config.yaml
n_layer: 9
d_model: 192
n_head: 6
n_kv_head: 6
head_dim: 32
d_mlp: 768
vocab_size: 2048
activation: "gelu"
norm: "layernorm"
norm_place: "pre"
norm_eps: 1e-05
positions: "rope"
rope_base: 7960.0
rope_fraction: 0.25
qk_norm: true
attn_scale: 0.177
bias: "all"
tie_embeddings: false
parallel_block: true
init: "normal"
init_std_qkv: 0.049
init_std_o: 0.049
init_std_up: 0.049
init_std_down: 0.0
optimizer: "adamw"
lr: 0.00298
beta1: 0.9
beta2: 0.95
weight_decay: 0.0
lr_head: 0.00595
grad_clip: 1.0
warmup_steps: 240
schedule: "wsd"
decay_fraction: 1.0
decay_shape: "linear"
final_lr_fraction: 0.05
batch_tokens: 32768
seq_len: 1024
doc_mask: true
z_loss: 1e-05
train_tokens: 182700000
steps: 5576
dataset: "wikipedia_en"
MLP neurons of a small language model. Each row is named by its layer, matrix (down: output weights) and neuron, and shows model dimensions 0-191. Each number is 500 + 40 x the weight over its row's rms, rounded and kept within 0 to 999. Numbers have three digits each.
Before each neuron's rows, "fires before" lists the tokens most often just after its 100 highest values on Wikipedia text that the model never trained on. A number after a token or word is its count.

fires before: "d" 25, "s" 21, "tion" 6, "ni" 5, "te" 5
L6.down118:470451519481478426520493602545464496588463423574482513555523534514477561445457522546525498522500487477451554454554513493474420423543426491407529528466510495456522475500539517407523438562538529494488487460493439534515491510567518426480508478494470470513554447538533446539470607429525521540529467529500501516482459478576433490501540457525493416447569585462485507521482483480546511524454500525538527425496484507474480525510484514500542510495552480499465529489432555519501532481483538487511529555480431515465567541567476532500573468451489525490507475566488452534516520495470479535

fires before: "-" 55, "\n" 23, "|" 9, " " 4
L6.down91:428479536535527524491407513424485541474560503530505474488487502524465528486482488484614449543523448469515513487464477538497424483444529506467480559466502460458427524475479496464477539478511532512438508503578544533441564474459514501518502449460512525560469452481486554503511480517516541491533535533525530477475508513531483507440598511495494490401527499452560498485459509513526582522464449502508458582560516479433505514526483516463551495559536434456573478536454461549481557532493527526553460432502445546513444503410391490526558493549514485553441506569473522531570520526443462498

fires before: "s" 67
L6.down555:481509466503443506537462602482519457501451429523498501459436524461552550520529471555477476548515376484461466452610476467463554397480530444563452499550546543440472577472496536486484511507497508511549504542502497499460481558499505438516452520499528516541412526465562524461588475465436486532523488542469514502507499536512458488468537441503428551514548457444514493513532507490461558447403498590505507545475528529472524515497538552467507572503521481438493506501527510507473455542522507520510508525462456464518530550463537502501519504468521451490560462547398497542493555475467555537

fires before: "|" 69, " |" 16, "\n" 4
L6.down107:495467459500485480511512482496548548464501531398416480553535563509501525465497514491492458494548535488432580522527468525529509398503483534561519439459476473549452523494518437492455500458419504461554424480406571484513479519523495526491522521540526466529435447510498537536438465488514476472518463420505485411511447470543579490481483482472543496473469408582500445513494543460531581494516534517548491554483494583528535487502495486465505522542483473575534501516500454478486508573512528501440489518458432512479535433536583483538551463532542430559531513563489498473522530523505421481

fires before: "s" 48, "\n" 12, " /" 5
L4.down393:517453477551469519497495441517499539397476361511474489505573446444467578434518468533515484545462495526504541517513501500476525563490577456496511481450527461521391559513508471484491471553495511462489469469524469495518450522449562521461537515474495506460499455471412479480512546555409403459426516503571547569578565565563529500507438542537470515496520502514519466501503528467514515521495485519480513498541513510497489502500583524512486448509522514547534508544477524524591480458485541464493548534437476504542505531484501519504476441442480509430437444513584558498493477450554472466

fires before: "\n" 30, "dy" 12, "round" 7, "ia" 6, "ve" 5
L6.down456:432484523468519495461480532471512500466491410433452504522547471549559417536517532504450492504515428547455508546520464465579549493542588535488472470410437399531468487511482522433485479478528456546512422442491498544525570554519501548527474502468473521515504549452492488418531510518486579544516512523483463486442486479437528599508499495537476482523568476494560516443475491526518532477509482467544453468482519500518530467510416490516525485475526504499454571558545479524471491489465521490531553545552510529361536502512571502504425489441563494523441480544523477503464545498537473545

fires before: "," 33, "." 16, " 19" 7, ";" 4
L4.down556:518539514565540542482582442558502609511413496542488512481411477500518544443485600463510482470403468418521424504532545532528476536530565507469536500468541547524462511497503538540558483502471472528495481448515422536479539467505523446530524413508450440498526518545559581602488545461480459449446500558433455494463488466502525507530518512521528484484498520463460486463455504459486563534498526509520421533533468443463485528503485466528515478498474544510456479552525495524451447521524537554487457535554476491451489477563442521482458577509475540437464542535515511471468548499508506438

fires before: "\n" 31, "N" 9, "C" 7, "E" 7, " |" 7, "K" 4
L4.down699:514419509408462460507465528508508542468541453489522451458512516504469540488477481447495437491475454483497534548523537541565525416554524467485513450435521496530530524552560459554580553564495472519483442552506515521486446535495514436442569453563480588525496469462564501551472498528519455467464474522507520556535528505537496436488449547489497448511514376489520482413477548525466480493528578503558378483471501488504485538541466554465525528528498537442465435464511433474475530496523541432538532514448527460506503459545491544501454483505552502512448518527469542529505519489554545570

fires before: "\n" 74, "---|---|---|---|" 11, "-" 9
L4.down404:456528490494441536442505538528520539422546495440547494512467508453485593579498455595459523522520486545532464583567519500539504518537516525560521527470605537559437524508491449467476499514600484539592409467580470468498514507513543449502538494454455547437512476456473497494547530434559447500497498492519523545519569433511445513493538545465506459512491494491477471487508503475477504491552444478520520503455560535517510481499464475390492459449555517410484471479512474499444437456468548476541472497455481424452506536474523520497518526533599481500520489523552517480542461492507471481

fires before: "ed" 22, "ment" 13, "tion" 7, "ing" 7, "s" 6, "e" 6
L6.down582:484513508437527488524489465558513562513519598535459456483519484545498543547488504457520511438525563578445491528499475479408482508414481479465493455551490537568574511551425523445532522494491506436528580490510514571522445408511595544493518575516487437448509485554532483468566482529458508481432482522536471498512483536482499431513507471476558452542495530467580450522429456453531515568536504542475512490422481474533549497486566532454489551509461493470436525513439485558511487496475409506568507488518504564481467496484467450532575465477482527492492519531499469448503485467500502430

fires before: " |" 36, "," 15, "." 13
L4.down730:534485506414447486524550494557545495543491582464448471528494453512466493448515528459420495506513468486503519519581503464492523484560507518491509522594571519508499469537535467560431499525531486466506460446517485577541567447512532418485471498471498453490476525494453531502483487472518470426421428539562544481466485452454554438562425491469512433544455485500537493548498507462511512537472482471520488479479483517543511464486512537511496441398512485462519550471454581482532469566561590453482456504529476458500542503585565414599462515501546500513519470516559556504513548510506519509

fires before: "-" 34, " " 33, "\n" 14, "8" 4
L6.down284:481385501410491531522445528476465489503483476504510481411471524554533536519491478502536450526488464512498473505481536519502471532526533614467521498536485524483409539391466523513546465512510459509492487484525435464535503549494513494511508405428532521460494507486462535525527480521442483526502412526536555509512523493471514549448444612487506545501498527506529467531465458505460470496516531560530495560561539504444493484480452500444586521483407476462503428505537433556559529545546540508554498519472508501463508491454435579493604487520513500588457457477506489483532545522469451446

fires before: "\n" 44, "-" 29, " " 6
L6.down246:518519520478526438501541502507499475492485371494533503521467425501513472540489487527455509528535492541475536482499453443559542547541521568515493511515421465475493481463509562558484462469550533500478439512425408484486473477492587649486393515521419513490454490490477498443553579484452453585477486482463486465477501495451462462519544483533477495494506529497487494507546483497517547487481571473501512564527517503624482524513509506477436435494495527520512530516508443458535505485470520453532537536500582494498581564510477489534466484566543457533519490456521470529423468468493575504

fires before: " |" 28, "," 27, "3" 7
L6.down373:547517501518499512409437530369482515555544606445565450555512469498482470445510481528519436564479471499572443517543524485502413499482463468542480499495417476505521510425510528512506525537505499551595513481544521527524582446527432462551529506461498495495450484472549510502556526517535503442429545483527498458448528525523475507483500530482455530504514420521532559514528546512494491602499457445430483554507509519531526535494550422469515489494485539535474533532508534535494471512509435406504527509534480550418507505505493538474479439428514439528423534478513480531436489500503502485

fires before: "\n" 43, "ra" 4, "'" 4
L6.down600:500493491437537462430527419540449465495522514522437507495558551540451533572518442506510474519441532457462519537525544496558427460388532459492498427594486458572540567532470483423538506534429488487493493502460571479586507531497524493561548521613561463471517453531496512445541461493445458495483492463532485505465483528524490423539448514508487539505453514506453504565564520482466542471538504567468512531485523538453515472498509454515532505521442454486459526550550480569462521503515485549507470499470499463522444504491509453524527472418579457513456482499491476462514521444589470504

fires before: "-" 30, "\n" 13, " States" 9, "′" 8, "|" 7, "." 7
L6.down26:510438505550569530498403498458540470496565398495535560486516500451545472470542489542471424534523487475546443487546483583501436478526468508507457534516512398423525467490548529527545488483464542486487530504576512517604535521514504443466489524484515491513441512490532542466589504466456412500457524515479563536512456564483471470476600500496490544538494508463521499459512466602514508444526463517459496576489478482412524506510529520510549455514465467528570508457500487550501505496498454528502493443514482510549482540396505510507476458504531420486483482539520434555469542449466452493

fires before: "s" 23, "d" 12, "x" 8, "mm" 5, "ke" 5, "nd" 5
L6.down168:510543485527501525506543523564429493473469340450520499511449530541484565464467526558496467530513486415498549464552500453534526478561527459549609491450516489469472493547513534447584545460484488515480505508495465608488555569474497571502446436456476542471540490476461493550542498502484508502430523477505465486494499508472484518471582482461455563502463526521486503530452531486478474468518489468490520615445499440543467554477529521506477493489397490502538498561456612458488516602495518493464506529457521535441485525469493459576445489522502503462476497500465475497528504483500471492

fires before: "s" 20, "ci" 13, " An" 8, "c" 7, "ies" 4, "ing" 4
L4.down317:509518478467540510515525493472433476447501408560569492501501450530578455483536395508484526460487509574511489462532583532502511502564565489492502437395494510530479528511527487575533491522507438528542446577555562481438473556512423501491441506531512481579466522444536528470436505498572498525538500463537497473480486507524458505435519543528466496477485511430473444522534471504416520503455529454521485547514518491507539480584523453500460496539514477520481464558497461499458529486511543422605546482518465548485506471459596524503427473537564459476468457441490511536538470515524486548

fires before: "ro" 20, "ade" 11, "re" 11, "ce" 10, "com" 8
L4.down449:506519488495463561530497430589550547424478455455478570492579489522531504501518562518537537545511504457507497455507530475520513563454496536472522424453422478504537519529486347458491512467557544495489516441496540540484506489483548498524513527471465463497527489514484479523467551570493456507446490503474454499550439490520581566500522454567483530486498526561510503538522500479508504512525536492533474501434444473507466554469481458477489583416470479510530421467502494477470561487492504450548493550508558520507581522465516412397524497569500522460515553377531467497510455499461527489

fires before: "n" 23, "ed" 12, "ar" 10, "ish" 5, "s" 4
L6.down196:486484483558505472512466489578493530442455437493533541519531453512484487496490526509503569456537462518434472454569518509507557553487485499537534477416459517502464506537494473445470499478495468544454500506558554521508509535422483469507491470529558623514528485446434502495521555539518535538497538456484516484478463473518558443492485540518513393414520510583496432508445510508494439456497545469535492538521480462452475530492410538420466583469469491480484511550447490450447512441514488632542448544530450469520535533496526496550462481581518459523463530551551486508454562544501479488

fires before: "-" 62, " American" 7, "\n" 7, " " 6
L6.down141:538438469475482574488468436467469554490507551438531481447482565481519540487536482506506462501505498472516470499512529532508468530527457602451504500575494511473470453513428486497560500520473487518423463512487479491568461537478542509466483504510566556453522483525514498489527551517516476482463468525502552507491514492462502468430469474490462574534548523503559416496499482463475555492503579514513537608481617495470451470460504458414579495467376486528524481446515513602552451506559511549548504469469564465525479489496498480528515476462557439545455498517459449449489480505574440439

fires before: "," 28, " |" 15, "\n" 11, "ct" 8, "if" 4
L4.down739:565548554463553525432458470418483475580454498497495438531462530519472479459525494579494516487493529510512504534514501417377462548561471518541495537490441504504495530495511531457502526474470530550503491474511498426508525447495523462460538432459494517469500487547544499556540627501473505448571473521540458500516487489514481563469478462532440526397524493472465493504535467475473504481460474526535465538537484497451485564536436508512501555532466472449551425432549469511505463509513484563478589489525468461514582533562590538469404546487531448460525497527480493533480546471521531524

fires before: "y" 25, "ment" 12, "age" 10, "th" 9, "ing" 4
L6.down601:516503545499478590439590486531516490389519551540440443503504460513496512411525567499489534505499497476461470580522555499513481493476442542487538497511505518536584582511505477472489522518505480491498460515451503525485477468458496540480491521585554498533486489521509516476515422546560551480473459507556473459440431529453570490455476575571527458486425551569552469473522450475488507460457539470567491451494594467536503552521568521467509398447481557481512537519533477485496476487506452510476446476534437470537538501513461475517523486547501482436553470544464532534409494430484517503

fires before: "ed" 40, "s" 10, "ing" 10, " the" 5
L6.down579:528516414485513476570461517503517497491589474564535518512477554448541481451505469531540482489488509492485483485548467476461494491486540508538485508600454537493527457553418509476502556511550543382453482549504495508517478538479482482548495561480489530469472428576534520494513505587561535506454522495480557482489561499536539486464496459476481488526467509428464484522468474434474479510441469456515458542423465493427525403478505493428513419561545497579470552476499483457503484571508500546582508470461499485518505521500555393560507490435465529485529545467504473476527438497547594503

fires before: "s" 55, "ad" 6, " Ba" 4
L6.down473:523456464469511520502516480539508496507509458512493443520460542517436561485611488572546519525457537458503464484503520404526528472487482526516511460456541473484425557537504499475489458530496552442454483469522509491502529462503504528474424486511521535429513578492534528439524445454521544514516512485635488484474513489511473569539388491481464408440534518536507443460539476556476531517540453454486484442534447474578560460499470511439520519521510498463545457476497548532500527516567440542504475493561547467511527495540509582552482523502607402518479423538500475482490518540490480470

fires before: "." 52, "″" 20, "′" 8, "ven" 5
L6.down697:587458540602511477503454444479389432476570541533487518560517490483485498548501519454476437550533485525457432489543537553474486574492553513512476470551475456434534449506440466484446429568478433568440536554497536508529462449421470496487512538543569492419515474467566496445515469495577479508521550467494444484492487499558499460494537494543422529519479585459474480578521503494475506513548530461528480523520461427472488486499554495509495457544545565441570503506515568524421485509455446544492513468503446533496523470513481483489492492495518451489525532573482520515519500544499527514

fires before: "s" 68
L6.down469:417481513488463539495524557535549457504450504505503503375525485528421470429488537374492519532498510524564494488586505544526567552456513443442453555544525450507513555509467569469488453469572489434471496596418487487481441507523494507505454568528528512576495470503564502482426470488486518489517510574512526444508563539511432464550523544464484539449486498469500494511431531504485550461496519469498454506518493491479460480542480522513477538551552522495468477546507510482481543494544474529521424463563486470543473467464509518566432500519484535487510510426494552591484502484466575481

fires before: "-" 29, "\n" 25, "---|---|---|---|" 12, "ron" 9, "′" 4
L4.down2:448477544477489566496434507521521578483490630456531526515443480491516531456542424530481479482533510519493472531531526501466439545519509440498569487586520620452401509455469515502481503492552472491502435440551486486594485493533479519502477476513542546489457497476505521539506467437524516518473492518462533549484488541517478414467503563458515520523494471486453442486524513493443538464551498434500471441440570517451495526512542508521492548544386529492477469403448486627477502480502541520505460503484481545467452511538441493535510538576558514504547486487566508483481471503505491486

fires before: " |" 33, "." 17, " Na" 5, "m" 4
L4.down118:432469477518505486471404551505574451534536502444544522517564506575535510455580530529481488452449525536522503565541453467475471509472476538456485487380454550521530528474509557428465516465485438472511434493482558549472488591546510524526500496479467494484488459572534610509494452491490572486470558474456498451480429501460498512508532458523482458530553478476501499585494518502490498504477511525452455561497474506453473510410457525451477535494541502506528485469526491597469463523470530556465531559587518558435518533440488478537555416541527514504473457497528492521480517525512557453

fires before: "," 52, "ia" 9, " |" 7
L6.down708:412511488517455510491472449472527520536460579448402505429471512540501478474579477486471470520529500520554593519572524489505474504498454503529557508484513578515522432494538456364511452488519488491514450524457567576501486558528509482563601545493540464582437462524444495522505467474496492511432472495526505543523430612567452529541518471499448549504476481463503540478494443428483535549542445470497488520556538461480506496516509467488498541537483492513498422429531526500469463474519526496484530531475477563459504434571458448532530481477471490536514491502550495533514483520444515452

fires before: "d" 22, "th" 12, "g" 11, "y" 7, "-" 6
L4.down648:491526422499480433493585517514481540492521492542509528514490538463467478530506478514550460477500425536527477560445506460456498475497499493486518530441486498424509513509557499468517502537438492532446616563500486495451543500498394468464589534518534548525511510488520452507471413601473453542587520512552469428495545462533449497454544456533521509538538556417483489537481464506538472493450457432542484456508574483451527550610540531518520458534467503521522470498568564422499546473498454520489457493469441490477480424502524527486488543506528440438487533491527467527571504477516476517

fires before: " |" 38, " 0" 7, ":" 6, "che" 4, "\n" 4
L4.down512:509464452502501474529460451492466462496535526466465461538555518438475497473511471461535551437522513464510459544572567506457542471524556418518527428419506524498570466558552449507466488434474539525536541523489492527465511444560521464584491497540468522450552475448487579513507527499566477424467496513531457509440435436501539494525463499492500557599510471562542525459464424545589554486480477546432551507494436511541534574528541512456524533491487488467516501510492591491499529528504528504448487519507472514434589479537482446481562461532487471473498404463508492480517501501471534435

fires before: "\n" 98
L6.down202:534460475521487513473519478567487527467552456494487627458510527519513530567527499474558536496520535522504477557533528504467511499553517489442567475462514500446501478529541517514538461555539440542416507468483531586422508537506482521447514459462520462548498524515522503498489499387492461516435456485422477470508567486532482466506498564459544381499505497461446453523542504514468522501587450407491517453498470445537527517553491456516497494483463497460462451548482452452527519534538553510475533488474457428509428540525517543496459553538569508471476494531475578504516564583564457449

fires before: "-" 42, "\n" 12, ":" 8, " " 6
L6.down698:559491547483536516537471495518531498495495533511562539446580540505502479530547533511520526469507470441485497508445481472519428535495557453455484494517522499522513476509442436524554484467498544484502483531522557528511489506496475340407493448494513540485544484524557461456540505544503489479546410488495501524482519485531459506440522575481512512447556552526530508520514561539489449491492474466590580621490552482525454454443461482494532427502470436493508405395551497522510515480541494481469566498451540470528534502524481500538487499481467514526484514562464378472537533518530433518

fires before: " |" 43, " 1" 7, " 2" 7, "\n" 5, " 3" 5, " 0" 4
L6.down403:531437494476447513476474504464484453526559523513518432514489517551526492542441466440531466488522558418492453481520461571442454453535514474528493515512448500563525490547423495580573505480534526485510608504501496524479574469448534482530536498577485494478512515457540411510517528485496484440485448507566542532446534491578518544523561557531536527439483486509421514453521442514508549551502499467517527563500453487584510454494503544432527489506440461441511453482473520529472547525541487415439440470483495509464494555504541497525505472442404424545441523531543483511478562488504496553

fires before: "ur" 24, "ure" 15, "di" 6, "unt" 5, "s" 5, " |" 4
L6.down152:499437487518526498487480463532490406446506476456529514478443526524445539521529500462487556461514511421488525439572479509507495508495535566532488481476473465503497541460506522469536500470517453495505451526547441501491606420441491455531551482535554580557497524460503555562527558457446619516455515463459435519497544479492494578569543462545570477497503541610522480606496508537478505447530421514573509490522463485512551455516414474463465529511545549479529510481487507484493514512484461497493518491467473488460443533474475542470494570466503436514572529470489395490497492493519457481

fires before: "-" 69, "\n" 10
L6.down446:488462523514511518579411561493519462473499430517464490495474561488585464455502505480507526521545431407438481529437486515524522477475467443452450546515448517571457569437486498513547530476517485535533505539465408563608430553517464465476532437469509536478506476509496515538536469543443483472538494539475485474481542527520474585529448592525528525576467494603538456516475463501484468551498479434567507545506557467464499434445403461468496403522579525513506530510517502496470517483494501529561522526496495523489518512486518459502488485526531487499533515514456490495452529496407488490

fires before: "s" 66, "or" 5, "t" 4
L4.down479:514445460485546489520457448548380491535478385526478500542548516417519504488515581507503514517523500525504531526547502568459508443518534500478479480464474490552512548485490437485559530462500505471448524582500506455418449484536409460494463479488527565561587458465461541512508533510489545444523536467539584472471482506466507458586537420469459508554489522441533456548530500436482570445560506533454525437491486558508482474500460419465442529491472497492549504533479529459517532470501444526493468468502544490492535582510534509440442529541480448572529463503513519498551506537511533524

fires before: "ence" 23, "or" 16, "o" 6, "ent" 5, "es" 4
L4.down194:546545491462546480507531477520461538580452399531464536529521520457469610506583521504548458424527572467441450458518504456427507551463418527535518505477482428557510563493533499458516528499537493506470549482489511500515512422488565455493480482442466558497477530545531534553536493590462496501523529535512487503475434475584514552533540541502503588516543510509513499426498497450453500444527495504518542482540541543515506534518496465470473527450401495513485486497472537534543427474578407459509503427501513561524458529517443464445474541463461493450516490515448463446489474511511487458